python train.py --n_layer=9 --head_dim=32 --d_mlp=640 --parallel_block=false --init="normal" --init_std_o=0.0 --lr_head=0.00747 --grad_clip=1.0 --final_lr_fraction=0.0 --batch_tokens=[8192, 16384, 24576] --dataset="wikipedia_en"
MLP neurons of a small language model. Each row is named by its layer, matrix (gate and up: input weights) and neuron, and shows model dimensions 0-159. Each number is 128 + 32 x the weight over its row's rms, rounded and kept within 0 to 255. Numbers have three digits each. A neuron's up and down rows have the sign that makes its largest values positive.
A block is one neuron, or neurons of one layer that tend to fire together. After each block is what it responds to, as a language model described it from the Wikipedia text at the highest values.

L3.gate108:164132117177090123132116161117061105143108168161090194116141107133116096182100148179114178183103078152149136135127165090114135126134156138135095100114108128101098111148099071090122175142152138154146108153194123142121132148130121171154106133156134156072099109132138118143100139194099069147079117114145143141200149185153168103117115112139114144139129148131114121098103126100095077160119105113180106117102204122199063138142077133134133175113110118139092158127217180201098039110077101
L3.up108:122176135127111130119131082134176128101112122131139122118131112127132106147097100104155095098105040181135230148156125134156096183104154103081161183158134127153109148110128109116101124147180169144145088125105168123191113136136141144147144174114134135104122100150105109111237126134097134125134056138151191136194116142163125091116123119021099153111136157118156140141176087184128149090143129127160137095099100080129139095074096201132088144085153083113107082088143134088114077135102086
L3.gate144:099171095101155204130203122125058154135067115148108125148173170153172119116141079170074113106095143117131091153153134147094152073101167143150117126139124156109148140064109115120134088061168129121155208118129162071118145040084170150180122119144121158095134069131138087174139163117164128130102161088160096103147134177078196116161082158123130146083087129161168123118176118119187144134137148155148137117126110140086105115109091089180134132161172161117138132113132097077086158095115130
L3.up144:178139160091142089107185076065168116075082148136153148123125120102112151135160043131148081101136135127121162129167177147108130195155132109137217105101146125137135145138131153141125176134100109146096130123124161127134087148049116131152122120112164107147173171145100146088089150113106162089132173162172125100192138114080172094093091083138095136074063090148119139157144123109114163199084054139135112125188143100129128138117061124145145145220069152163118123098126139126158132125125115
L3.gate537:133133115191165123138089122082186110138133141122119177135096138136110133111118153050101167136152121160149141181091105116106128114114054146102148095125092188185159109099066113102141147099157124145095162113133083139181133103108103155135106197108150149113143084131145110122115171150111154124110127133125198157141113118161124089153104110107185068132123055095150125095152203104192127120077142077221080122130146184087134122142133097159084149174172164102144112187136143107080103111122072
L3.up537:168118157125149054157109144096148079169152123111100157102134141170106103095080126119119121093151184083100119139088124092132100135144141087130127075149110141188190085164133142163164148104174091106127141121103173139132128155117152120073117155116137128187130152166186122135149182169127103183124113170134114101140130174047102161173038112099148170097099141107111143116109103147181103113125170090149135112130117116138092147145120061151100082167147097032131159053139095156179084105144100
L3.gate605:066187134096180121128152127088074121166100162151132088085080146091113135119170130122185079107111174094109124078147136078149106154137149116174069107108106164118166136121139115130162130134078115179170178122144099138146081135149210113150054099173151133130117068091187139122151152146143150147081157132119135127167134139131132150134143077166117109122068163153125117119149110118150165155120160098147119053083168094066121141086086096112094157189175134154149069147125098170133106072180103
L3.up605:079141130103104113167164126016120143064148116129121110125117157134148104105150117105118249125151153134124112103161112102102121149109152112167117124154145169160089212136150113158129078142105137165083163125165143137134126141168129112086110122095116155148163176145187137058086099111109118158116122130141095145113165134148195092118084136174095144111194100128097121147134170174103131166148158166169072071092121185099087154119133095078146108099102089150143114114071148095121152152080078
Description: Conjunction "and" linking items. The word " and" joining clauses, list items or date ranges, often after a comma or year, e.g. "between 1960 and 1965", "individuals, and 15.1%".

L6.gate31:154118146136122119172172122127093121181125139097188104118122132108081120138078081099094089162179030136148133083061183148135154140147102131116193154130164106094124134122105183105135100128133133126125138080134160181155145146130114146052178120151140112144148071087050102105155118117149105152176097135147104129140111161076172166147156102176142169135106126151137125123147040152153118123119125097163146185107169141086133132107129179140156228151123082094099103116147131052103144108100103
L6.up31:115135171102157173093134134176042101127130187106174192036147090148145149108128161132118131151151092137107135102137146077094138151141149141153156123090150182076152101120060086092098079120124085131089122125165147140109085122169097076140145186134167110123127174157145154069145085202094129106164158140195117133119139134110042135158119139142121137165096152099094106036098121146148078113180176137127164143091172075152127112162139106109131086097109122105128136099116114167130133138129105
L6.gate73:162140141093130131144176093152126108126137175137117147087124091144109102135163118082107127119089124167127134149118165224142137181176190118136157159102143107086153093112109142144133138087088161151136142149170139161128137148111157123169128137144119112144102166149082126151106131198096183177106139118099179129230122107119126066205149099136069133168156098116156075185115123135193100130143194155145181095131155114084061103118073121142099166125153136107085145131133173157073156149102064
L6.up73:156205151114123102107110134197132149182128116127183136119146172119071162152117136121091138108169175090155094144152105136138137063133120120105129180089136083094116171101108145086046106117067125115172159106093160116092091112083179120109138113142131166078116111106131133118136107103074120083205147124111125222133054108148110065118153138093116136086052099106122060144105130124121139078165157107173166102143118130147120162108154133126136100164195135122135144088128115110094151117083180
Description: Clause-end punctuation, "desc" piece. Mostly sentence-final periods and clause-closing commas or "and" that end a factual statement, as in "Microstigmatidae." or "Zola's bodyguards.". The strongest hits are the "c" piece inside "des-c-ribed", "des-c-ription" and "des-c-riptive".

L4.gate62:148131160142135128158115164129105054119168055108098103132117085133072122148153139179150099057103128135070191062128133118104132158154117129127113101121116166158114173123144117138140155114150136134188135099149130111129105164089157117132107183161068136127097138152124141155202206131084117118118130132172073160177181117139130137081077083186059122179109180189117188137135114095078122096145172137189140145169187162154120138091109137092094086190132129128148121162130171108140114119141134
L4.up62:126065124149156155092112208112109093061179149117148132111063116161149136150143151077169115162156103078093128158124156105188121121129104094134113127145070157122099162080162093106099096160097114135125108152166187133162106120181190120225177117181090141112091163156116093153109088128124137114123157111118112088126108148130174109115075108140117106152212158139182113157076164128159172127141160122123127123130155120169187121145127104112086157143112106140167047116094170111146102111078175
L4.gate68:102113117152153120154138142107132088129129161124169107102131151145051089119126082178146185139200171183111111139154124174143157131133104143152169132161152106075168178107148176143129135069154131147095125137158119153136091124088124108078166128132125105117103139130088134143082186205097094108121073096123139136104114094099105147119065109052160094159112170087123107099120121136150101094158178084146128054072216137146164088177153126112139128085156199101103077116089175091129111151125151
L4.up68:106165126148090144130143150069099079175133116142075153186164083100122133159177157189114154164091117070135148195118131109134179082098072138077131120066111111111155110145158128101159117113159151188110139128141127151166101138130114117164140077053147134106063122072108139132114206076125154127136106169080116169100086101123138111150100128152121109120116158179093109118125140174189142170175101163079171187117166072143151122134203136138090119147113143138098183095136135100120149170091114
L4.gate95:077120138097083148099087100091102120124141137114103131161194178141171093148125106181138087113111079159104103071103117112126160120118165070150144086101105158067167184125143058145138148147106136119134089135133065064134083122145107086156071113131178069154140112125089094099134137164141127133109099112140119159131099149187180140125137139093087152110141105178157123092212081174125098080106064149125144125110146087170092142068157137130181121123126129195117127129156177100100155169088078
L4.up95:175139126158088129169125128096100116116150142119139132055107155204122125172129137176122079116186138161083147119071178131115172159119115104113158174145189101101177139068086120086168113099161163070122068084124108114121114069129148071093136180162119118109129146136108135136138112154123158090099177128158179039127176151133134153118094142092102145122130148140113123136103109107138063137160145124166109075137151066084139162081092165171099074161113202146091160136182125140128144079120140
L4.gate119:104152187142157146072186115100143141136118058131121133116156118126091116153132103109067132148125081142098140110130144163158135134121095099165125149177104170102116130113051081095204107077088098094099099121166152087116113150127136143108072126148083122090125170123166124165145120122077101123103134119173142165159068106148129154157086123163127131169062126116096164115129092089156157076103122066087097053113098101103122135079139075139161104165091134108157096137205198193123097075118140
L4.up119:195182123128124203090096108027114179057092137138116133101128093146097110121125099130171124125124112139152075167110063130154133155125113143138140076140163112071180187177132116088149076092159126077119173115100132145137098162111200097131163107069191108166104137102131127155169077140126135138102158157140128121135094106082067091156052136146085170100163101119127155187159153074140137180132128119126095153132137103146138113088122091092115122141155125117103118208137141134131116128170139
L4.gate156:073112140102148105132110156163186113080119162118120160126137094192119099166095125152124108127135102149138135099082143157162151148138050101169139051131087090142117130138149092127100192168127133212183140133123105110121116152119155148137154099121100255140123135136141133134193095138155136117141134122135166198112060106068151124153102143098066199105139152102132129138193143181144141129128105157115130156157146146128102139129102176175127085167073174144078125116097101082087106121120094
L4.up156:130067141097139107127159183133144086131139127098179113062144113101180093127147175108109134135075106107117098111176187131118145126105105134143139106105111126125137140144134071194154115153054118138100132103129115148095136092186134112140085078166138160135163131065107132103171053102144102150162150121148173150062080117126176070157176158122153089096142086091108138143145143151106215144132204175206112099143118128112093128064136126107135129135120095143069108143103158100214147139110126
L4.gate257:180133132123154132139134075082133114120115131116114115106134078129112085128042175194205118095124143117153163130086159127091167167137143176128130093106108137134160143131177093093181172100102213091091093102179070088188150155098146129154119114180122151115156121186126114123173132060136051163139190147138156109094111148176127150112136154127120147132138072143083172179128150138116113090085159141153106130078124079101157140195116135128114095154112153193141086120135142162154135099173146
L4.up257:164171120081116146129168153127203133160086177126135108167122105107131114151145077077124095133068137150141081094138131135151114082104073149121121132175105161150152070140080153138149152119052179091105131065086109128084125121077130089088156157146158171064144160115095124128092115141137112161049129096152133141095084074142121104190146169171119091146107115083094114100149150104183114059137136083140099113110097105134109148106068164137085171133160169138117110178199083152121102146124149
L4.gate343:159135125151116150136165175128158112194165132069144106114158142140150089105102126144123111084171096110160184150083163119108129141188141117103188147153170100114197154153111086060153095113168081145126142091140089091130123133035115130112102088100066120118173138130159115111131142203102113103145094127159130143179146206153126082124111145089125078150150156133063116152122134176171133101136135097101180159145096146144181182151093141081092115113125106179108121067122178112080128116116185
L4.up343:155128153160102104122115130106129087075148138153122242117106136133146138184124064053114090124103195125103103105087152063130135116159172149100098061151096130121155105146078151126150129127184093098109088157093133168122075153077136100128137163107120115109103092224141104112102100145170109137080138107124147118089140154141147082083121074103116223114133136179144165150154159080125123098102115162154136123156167141120127098139159110159183128151143159186083118152179121106131143171162110
L4.gate568:125101180176127128117113137123117101106157111140110129119179098146074154197131070153119126145145169156153226126115137117115037183189138154135189083134095129147186145174124110166150120162103184132083155080081162131178170155115132166170104139190103119109091166154100158157081161139149113126105111051157086134130162097142112208131091177061064132147122093157139117110101140141123149163086108095129129117119136179099094096119103104119154158134154149125107089143118094126142156161147151
L4.up568:133140146221163104083057113168125184140143109131167186193104130081058107109124109124155070125183124095139201113159143110110164151121145094146155163142127136099133126130133093143163124167175135106126128158095150146117160117083064162113120134132135096121071087116075062124186111111119113132105130141140132107094142104168052075115156141067107114090157134114167125155135131144097098155073139068143155130106120077090089080111161108071111081086129165095115111165137187148120151154161092
Description: Clause and list joiners. Fires mostly on " and" joining list items or clauses in biographies and lists, plus separators like ";" after pronunciations, ":" in infobox fields, dates' "–", and "ow" in however/how.

L4.gate205:201115122113082171105183079094187196164131166141192099180105142135161082113149220171207117117143197159113131131133068134160100105135122140077112133122147147134145120059130152109086124128078140129127154120089163085129099112127151124114174136115129092094110093126160135143122167092125091092119156174154116122129127164164116155126118190129151129147131134186120162138044131105102150168071094180113110133162091196105112112139142132069137136111152071140109181144151133097134167091108159
L4.up205:139110114129162082156119070070136166080099123182102155126155125112147105130125120139157106091110137120137155177083108196106096061089121138168173109090158173080156170110154164167159115083105106111096089116083119086123090154163127087114131097109133126106146170111117161142060127122095138112160145126153151081087152140088146159064103170150047132141095134179107131138151168122084132066085062106135120107150136178060105142041152131085127201128094168138114115151128142176149133121110158
L4.gate216:073142154121193161109096113127114125122195116165112082113169092133127069142142088128122149126158086080111163160101124148076083122167134123148176098159101112156146126114123155085132112025128142069090079104117129130078161109120124091152101160079064143202084098121102152107131094106085118156106116100114091176119071147100110140103095153116091104150138192090079125147171158133116120071129174125128108101118160197088086082091102148079108090071135125107112161102186142158143150155135127
L4.up216:113127172154155128171157091118099116128168177109136102114129145073116111152162195105143107117110120086074137157140094123154088158183129142139200117205119137164191115103034180117085135081131117192137134111110128155102127142111080155186129145082094096177092106113111100152141113084119130123076120150166106133146108115097133111109106186118084190142141132158060109167183154107150124118142125140136144092154136174081094115170119152056141099099113112116078065158143071110156113107091181
L4.gate264:172133133049138126136164066183081143108107137101151177190124147141110120187145137183170115162148140097148134131148144069073160129118146146143098100117149125118135089125168154097036157068071140154177150099122152138108141138175110134111091154110162121117159088145175156143165050151121096152150160156124123116109120106126154110075155161079104117169172078187119151097136109100153116177079144121158151164149177140070136119118144147094126173058138136127143061068137135137185145081122109
L4.up264:109155133090099133097155051122122098158137098183166071126147155189072134143135156162178076120109125096094118146147101148192194105077177140163111142162149074078156156131194106130173077068082129149109171156133091091085114167176118123109122090096157184144080145070103144145132079103139122109121078154094100203109151057083150120110131127167134156160111137169132088106128126095103131154146163083108115120145168130134126140087089160138154181156096159146107107166174131130138139134160110
L4.gate345:172145134160164157148186125161090100102164107071142156153113193105143121123125177170093079116084100121131134149180129077109147148090126107136156117081100123123119135112088143160132115172101106101112054131135067134073143063133116091143084182128137156094149134093150057083135094140143134116164138133091088144107039106097116183174122147153113150189139117119087131119093110181137098113124087189108162111083108115109184144132089207107154142135135157122138181101108096087126164159109200
L4.up345:121123105163168111107212129119114130079111126088109077153180128166054108115155138042155104110069140105068083129126169117116128109159151148169091189122130128104161178150126133076101124073145122103119099141097192134131100088063115138175147091167134113080148079089147092144097101195130125138121168078103079119114091143097091143142117172092062114143097100095119159123107142071148131139131075141126151113157080182135078122099049136162161123145138118102098171090152121114130144092142115
L4.gate359:112102103128139119147151108157105175140099163116090129076095108186085081128101163082134225131120136079116151082136115172093107176120106142187095142170117136116166069163159179133122190108124102112072144138171133119143100164139157136112195149145200092099108094138133135136166113130080184130186156147139166199163085122111137180102151174133140217131145165196074128150143157126066133135133096092158117148183085121133159127094150131149122153126127141126139121135122142185140118098175106
L4.up359:123157082131134121085071181128106120188119199108104133106106169126149077109143100114129096051090176125119106092136103098154129067083153134161104177119130122148115210151143154113132086109162060153137076114153147069068098101108143111151123152090140098143137144106144103127099107133140119173149119113115137221120122089116159136139088113173106133184097104114114092143159232121142131145110144176177205155066127069129140085133115132070142100079116137162111145165139136094138137101125134
L4.gate411:081118101120128145050059120183147119136092121070099188104116151134129107141170138187102135132127166125172132162155161075184118150155160101149138163071111144138114169100094162182147181041111144088142108172172085110122090178103144181131107082108154100154193111125137136114145076120134083125121125105120132151091094134134112124155118129174169134076144126078133125122111084144142084079154128109118145151130119105109115126113170173139162079076067127115120200162127176141180198154088128
L4.up411:137107123106163212077185153104099172103229077091101153168146124067155150132089141133152166118151087155093149107137134131116133072151143191091096126147120079157140130108100155132105104101103167092138144169153122108123123139190108144136141081132207110084156149126156137174096120094172089088163099113116114164123154098090110185185129133096099078069099114137147084104163153140118114113121136158108093057113137082123178109097144122163114088146097112108075095117099143087172164145078099
L4.gate564:102141154116100057120084145132095146157149114209135182143151093136134181113144150156122148117114118137110086103178094147118122125142093112136143088201194120118133052062107122108106141090126077098124173088083078153110139139162095163137176103169134192142190075124145161170141128136124100145122133129119136141215096104160135088083159175154156135108183121179156163105137109147136108125127138128120101156126151100119134145091164102138186144080182095129165095114177181156099197112075166
L4.up564:105087137176126096105136063146149161121139164127068133144097132056185173117144063142120079149109151129159125105141127101123138090127065099108141076159130096115158123129125161111070129103121132129141128117141108137064205175096105095097135088165092164183099120149157081148154170125081169077175160165162122155157119151126130114146126173126084177176158120149165138169117152177104167093111043090169151099162161099165119128188191143095149139085072126138103118142124168174099089137128151
L4.gate635:141186150079114188075156105134119114097107111111090151087128140149084178174121063095115119080157140152158129125176163134136103134147137164121146117088193092107135107081121177116156146122109134191187148168091125064116148061118091133220142172163143116137073134134098060145122136083169111091157146160072132168136075197140141135154143142178127108129162166092137118101134164166129157126162148139190120125131201145136138126152093154079168165119106077146119117108116130097094129169088101
L4.up635:122108210155125105110163122150145151156144134150109134166195098159171146142129148162156138139105135105111167105150155128094149068108126128146153176153138145092149135109113091129144122057127160102090171116140148081093159090209109119102117124142148164102096149119131094125117160076102114121134152181093166083103125111123096125145101203086164117142074137096065118125130091119137167112227175079172199129165142174142116088129099063112174133135127127143035157124124125087136171072093093
Description: R-cluster word fragments. Word-start fragments ending in an r-cluster, mostly gr- (gradually, grant, ground, grid) and lone r after a consonant (th|r|ough, B|r|onze, prog|r|ams).

L3.gate164:204169073186050095089091163183170145115142129148109118146161119112164062163112113112153130137151131115096139122192099151106131157147115133121092116037140121078130144108166153128124102130126133111079137222112181124082157112101136156201113137105056145133157130093089106146154081182126172150125102125109102195167099144115160108138165130150120121201144180138132141109120151113149196174111143085101092112130122132165161152143115077153134150172154120165155078120128123149113112071126104
L3.up164:171099038130086115175180114173101141173202104115154156113122120132172154162097086118140124160117175090181141064145156144133127172140158106087167061131107106143093129115117123113089093159102147098163125126145119189126105174142121132180124105148147169140112138138125085162160117163096122145135183123104129194132065129082108087081126124156064112096120138149194121077139130129114151111094143072129111131089032140205099105126159084114148131117111168145156152109182122103091128101085103
L3.gate198:137137130145119119115110164130145163133105148080096103163107104148150155140081141109114150138109113110063073147165146125076141161080161143124121155127098154066136132161139076176106056127114126150127095180123138162150110086073150050116065110119147126107165130040167118143105105097135083102097109143205166168090182143102101098162178123106122134083133079121163168131122140111121107202110133160095098096123116111034101185140185137076135133107151115084122113176145095120145143057128152
L3.up198:107132135137084155114059087054092147107189164063087112161148111154139100111129096109122151152178116111049121096118095169083117146152144124110144084097114111105136165138107118084091070099142077133163116090091159119134116086134171116196117129129101082142149125070102152139129166102133084105137103113138165167110124098060124180040115120151131081121077074134141094124116114084149142102136166121136126149147098077118124103105110097141055149093165100121119066090138107169123045097086154
L3.gate477:123120166052071120107137072122149151156163125134125122175113130154168102210101135123141093113158102094104098074159159134125074146153120119057095150139152120127119087092077128156133074106114096164145167138129082066068132081163109163110114143140154128160162170105121109124127138121109030081144185114175133119099106101109087137143160161168166173179122071138155123125118140096085207139100118123128109148139078113110101177082135132133103112161178128089078111148209167097121134123090114
L3.up477:135161093157158147135127131078126094165150093146142103161099154114108096137174169063127100126121135105116105119147137191127125169147116148175163105099135142067160103138088151176081083118170105101146093178160198110140140067164138087093138132112155121097086170073127111114132101133054052147158151137068143082109038066109129125154124169133177144148143181115147113085137107133106169124088095172152136114119098139102155178191060142118185100124151151185143143131134174122128153111150080
L3.gate600:154184133109096096091158067079105161092199076178111124095154133112154138145070150179127113139165135119102123146127141101141121112214115159121159055078147163124125149122192183134139149095118152153120176105147143099138108094146072125120122089118132145176114086123111121111149183105132117174102119152111147154173118152190147148135134118146119110182137086106097101116079116134118063101085085236127114150128138122156129116156112180083107098161120157172191147141128109137207125073160152
L3.up600:090117095082083155105053088101090122090104082124104152136212165115112123127170149115162149124171088082159101148108156147103101087124115163043121137161122169181154174093125168137107124098113180116186120120135159166117152094131096192119096087073156146094100160150145152132138115143084074165099116151195151102159150088120056121139114159142116112133136117124124177122108156135106134143124108173159183113120109122165150150161133164107129110163134160150050075166110112137148178049182127
Description: Year final digits. Final digit of four-digit years, especially after a month name (November 2002, June 1903), plus the word "since" before dates.

L4.gate138:137114132027124169152129132132159108148103115117116129152130080191097126097084087136073136155096151094152115072081112107088163152117069114113157156125123139147082127111137079156114171165134107108121101123156136159146095135150153164072111125117173100124165095123160057168110124174175153133135103091129145121163166092083073133091192149116116083102170111137077162086149125105100200159114115107116062164114152135155102170136126106180117080160127043166167128078116081178142105110124181
L4.up138:173127132153099143117134172181118183165126097156172177098162079143133152073091207112120117096125074117107177160125109067159130102059131117164128158147148177070094132132089132108118137114050089167127142162154173111136084103142098200147116167127179153153161164084115140113099112129181215124114086142179080084174126167124130122142120103099122167132175112147129153129129130132177132052174101136130078108149174137158132127140086106140101146135115107165090075165113099127128073128120141
L4.gate179:173152127184124139140129107072198120128104119136099196152138117102123118109076093137125079106134064089069125094109153107126137139098081171112150093140118096128141090150109109170112171185122179083088134099123175156092107153144091127104141120161147078134208131128152160157144129145088085104115152140148173141177107122200087144103140133114113069097154103051091101170126089076117106113071176154071085152168100082124129130104187172128141117122124122139093155154140147094141086180089072
L4.up179:150105174134077121124136125118148107097182123105112186142140185141177142121077130109119052095141146119153130162132141111167112135103171128173223119129131212119094107090095138162122147122177160110128123066116163151150077096134133081138074139219150133067138125117194125136162120102115102123105140105121068128161173060157136132088146123130111195116156133127099086130094163203117125098168127122127178134090089127142103085115135119132166136115109149170147174066105069164072126126135152
L4.gate419:136152097172164148077067135102152156141156136130161123134125145157085237116148134087108088154135127057112156113182175130100150139140160139142187103185126139146104116153110188102150183122121122127103117128202097144143110109146111176080108157074137087092148164188081131123123102150134166157181132151174134152050119083124114117102120100094104118105053139109171115129126149196118166132132117112100125124102169153100095163134120191158156110057116116116136145209139064126117115145163134
L4.up419:157133073145116103120126086079076111134141126146175183130115126118146186150119072080165103138110155113100114103128108127191169116230134147059155128105123133155076107081183130154120140102187122094110122129135077168139152136151116127109172108219096070136122205143135128120124126061134137193211141128118113063134089122164101115130144064126124107106163104174150127136167101121148198161143135128123110127114134181118141134105152130196146155159129120140090163100118111135141166167179159
L4.gate432:063117106104143165137173102106142111083155144168113156095102144132109092176091098153142174057140167131141123113157094112087105101094137155111163126140162153155128158152101142132066097181113153139157109200148137137123165210050152123114136138168063134086123107138143098090183167105113129192130145119168094179083196125135129159164127174175139059173122133131130154094174132105117090126171094157158176148131122171154167101174129169093106094155159125142112140153142146130209085158105114
L4.up432:101108135075102135163124145138097116105105155196109129108097080137051122100098101152133159057157131117143139084057127108073152091188194192079139095111143182158126115135096165102168098130171152174116120119144120119149132156149133160150162170111104089157129113127177086084127114109106116158116145110134133135162150104154128164143106175124201116131073089161069174203114134156096088113166119173113165131139119151070156129118154139096152077146192172144087152099130132183162144095068151
L4.gate476:158176089134104097148141152168072126152143091123185152094098123174151144147139087091145073153133072123110136158151173142111128086120150178189134083124118148142075095135120103166087156149153160117149145087082153117097127154048123139178104135120085148094103121146076159142105098066245167096167148125112174104116121098120092153126142121118140102137101100154179148097097063152115093176117139088059139133123085128161130128098111139139122120135082105110103123057197084139092074121102161
L4.up476:160171111159119084088149099091141141059116136102124156124078168155088125146122108144140105160151064149140153165106160164143168111110108114104162131161111137157119062175102136142198202119077159161221122036089138127145106154145080083120175113088105089118102140126120080124123115123114119079103115164081143093096143135142151080082182133123122081131144091177105154143084115172120112117059085107182129144095146150109130115166094129180136089141160137128123144176097121070061150135124104
L4.gate500:161146099058152152190163157134145145053081120093138132129148156150143129070159140119128112098125146129083140091058095205127130173105154151110167155102143098167125086141129171156174168132150133126113081113107127116145125152108123154175208089166133144110084169136143167139158134169106075141143145109133122168116128113153081164095118098166087116145121122187106138098144161066126115117063092096123204126124086089117136164156113180170143113123066091157106128193144171181122101159194097
L4.up500:055188173126127053121164107119178140123115115083169156151039107101102143127123145177137118140123120093109151146091104157189107110137136110119167144041139146144119099156149117150169164050114064097109081107109105104130097151132096119170161125156094100090159116099136106102189096103166107132095125121131132143132160064129140156084130080115105168156128092091098125069110138120108125115147079162136166133064110157151091124219169133174173125122094141147134076118084113131139101159186112
L4.gate530:156144098102192117116119165116180128125135068088115166110155142130138117112126176161116116107116144133074090151144122095099110143080145173112132033148117135174142143092106180133116079178101137136144098074119163153178145065081075117110157099134114122137159201126120133111160066140130184168085114085118139113131167168099083100117159134133141078138145177151049142161115106140104093091104155206146053138156160099151112112159141188136080099121164077104094169162119125082142143090136140
L4.up530:109114170103193080103197136165151092137069126144114142144120114145112115113094116102166107168111122108112126126131107164108104132065140088110180056155154085150124109192115127103102155121074107096075210108105138129077129121046125137118152146150105135122128138139138168158139068201108180123157121097128113099138117115155141112079136108074206098112084134152124168124084146138112139075112096129076126155127160142151116213142118158111177114186186183094080120093118138180123106133139084
L4.gate549:113126090114109110104154133125112081081074124172146185131127084097085151142128154151167141170108120137093116132149167156106135065125154124110122073092099208128089072132102125148150162079106133093119152194156118122132150104164088146116194112123129095110129119083142153163114086219176114163069149146134125118149119188166181088113122079138094100103088156150117128088115157136135176141137093168128167173177189205115143132080134071116107167101119133155108098166079185076130163127160118
L4.up549:143100097087093098139088138090111109122090116129148134146116129163058140158112080136100156115080122133109084086063183126077158082155132093144177134159053166163117091111191138141101140096090117105059101150138168158143089105098125040094111101135174157100128087073099212135093099156145084144144058111128100073137112129139118098120105121150105152128061133154114180094103147133113126117165103124146150152171151207110163154172131113120168163104102118145114092126160136129161107180163102
Description: Word completions after initial letters. Second piece of a word split after one or two opening letters, above all "orn" in "(born 1983)" biographies, also Aust-, Ed-, wrote.

L3.gate221:129200048150155124173146157147149193161138094157129143128121132177161184059136120187111087066174095156112147125135149157062120084187142124154138076069104131130090093075135143110092100089071125114140128130136123140150090126110135123187111172170123123161132111146108163127096136177094122162146153079142038078105148137168125111148134122086131117071120093115164128188146147099146141113110135089102127126126105151155147119128160127128172029126060167094121177150150135125103113112091124
L3.up221:101111139110163125138137150101085160199122105131141195094097142146143165143141132043142121136103169200172112047172185135093145136141111143122159126056157139111141084136088094123091095169097117170102201153144099171089113125090106117191147126144149119147183109112171117109169188094187167135100159060112129173160107173155129127118103160070088158133099123101167125082142127140093134103100122173127148121162157156094092101099117070177166054124158123140107103111129154136141145141116115
L3.gate290:124143157107160186111146058163146174142117100156111145165095095080105098057149123104181130143145153201099172119126148158181147207144135139115173113135141154099122096158116122153096158078108141112111128102176069154143146159113122162138143081204134087155125084152163150119164119178129102181105127135172184150131140083115173186147123139141080160080079131137130095178104150075109156104132130156112135077111116108108156088142148198181164112174106166103122147158138158126071190105146154
L3.up290:173070139128133137079116092101103053098135095120080062135048116114111134114119135132148122095154122134142139138111118113095112120176144182153198148192116134136083147181137099141106089108095120088146124156033143165155114120140073163145119099149172100103087127138154092125163136160114140146104096174202164162071127116132141167151071103106074137132109103112075131133107119138136147151104169118136147145066159152138134114114082158168168172091145101198095136148100160161139068133132042
L3.gate480:142143187177097169108089112069123171102128117107105114147080154135197108109126115186137106094181136148132117117135117152126099138089138148114127158151117104134130186140147106139181090139117093134123142154126124132092122195157178145121191147117116139074098150125119132081097130145015156203122133128174161138061147135105145150148140127076125129091148119130172093118132114137066124177110074080096117127089158137145091165144115154167112034167114125120132071177059124159149117135125211
L3.up480:174156086136085100145096130099118138114145141108130161102125135144079179127106166097110086125153121149143146132079064098051101165208119192146130173173152120150132144117138140125103117140116094153095212155131161076139119130150156123087141114149124113121156192150132161171112102121141137146087109071140147123114080105159185159164142160147156131132102097106129044122112131102114165163080117111156111067198125086143125128113079182158094086149097183079148166101074156123159127154039098
L3.gate527:125139101104092153085106089124179160079095096124115149113086156185115182142157110133168100145176177183138147161136134126096093139043105177145109165104138087166161100093124103182169073112121138189135123141137103129171111127163123086096180151140166077117130129131122145151126083108128124107112112087141159152151124112138131140136115132176151185054130068117104125184182117124155133118152142109095104165128071071168155091056180129134076122185079128146119114114139173179100045148129106
L3.up527:122081161126114080140077107082096157134134087145116048142111168162128119184162109152111104176164101114140130111128118115160120128117134130200177153098134159094102115174174097150098049085112146075098170090142136107123076149112121078158145129122107110157156120144174076104193108148155118117169066172097187144122170106196154175150102158137112173134125100075133099161081134066099132123122095145131170077142134137117117185158134166112166072148177113156073115140074134091131103162153145
Description: Mid-word continuation fragments. Word pieces right after a split-off first letter or prefix, strongest for "orn" in "(born" in biography leads, also A-ust-ralian and cont-rast.

L6.gate385:109142137165147165099126091131121163074109151106134119083089125167117134136109177141177134104179214167140161102156155105128164082122078177148124056151105117133102163071097139143173145127116116157096128121153114115149098150086117122091114187143133186124079101181117124091096198074101119163156133081166097131174080182107179086116117148101085123130092166103080142197150107092145135163106135143142128136117091154198171108189157095104161139147114132137111144160152140177180134088189167
L6.up385:141140132100186128100108105107114121122098097155112184081172127088094186169143131135063116133076149124122149169109069136156093181141170144116103134163085074130110150091133101096114131115118169131106116057095175139131103097188104105135177105083153173068137161142086186144118178127091108130197170126146139151132149113103131062088127128124106082096151144141107108149157091078072137178177106086120157125142127132130157077093119115112121036102114105159130114182059148096118063149116128
L6.gate476:190141174132081143146086108073140105088132117147127126173126095136107137127129129204145087112122182168123193129166092114130165095167196147118106103134093173132129137099132148114118176174161142158125166073132180107152114118154091163161135183171089128050172088113166129139107122143085112166190110126152124116102155162136121193120130092144104155138105154154149065112145189098062132185111151087017085153171113136151125122076117151127168162123130075150112140134108165103130125120146139
L6.up476:178128098110096124116115193112102133112127110123134137142096121131184143166144101124107061185125149180130177119164099177131074129114094108185093142112135183117131149135118129089084125150088149136166153111102187146089152101128080103147127184134115146131096133148098110119152120113163079136188120154141094120149142070088154195142132074153176098095122170070130150155158116129117189124103132195101092101153102059155102135108128132150150174110109123110056193175070162197095096139182174
Description: Word completion before dates. Final pieces of split words, mostly ones followed by a number or date: "orn" in "(born 1957)", month endings like "ember" and "ary", and "ap" in "Japan".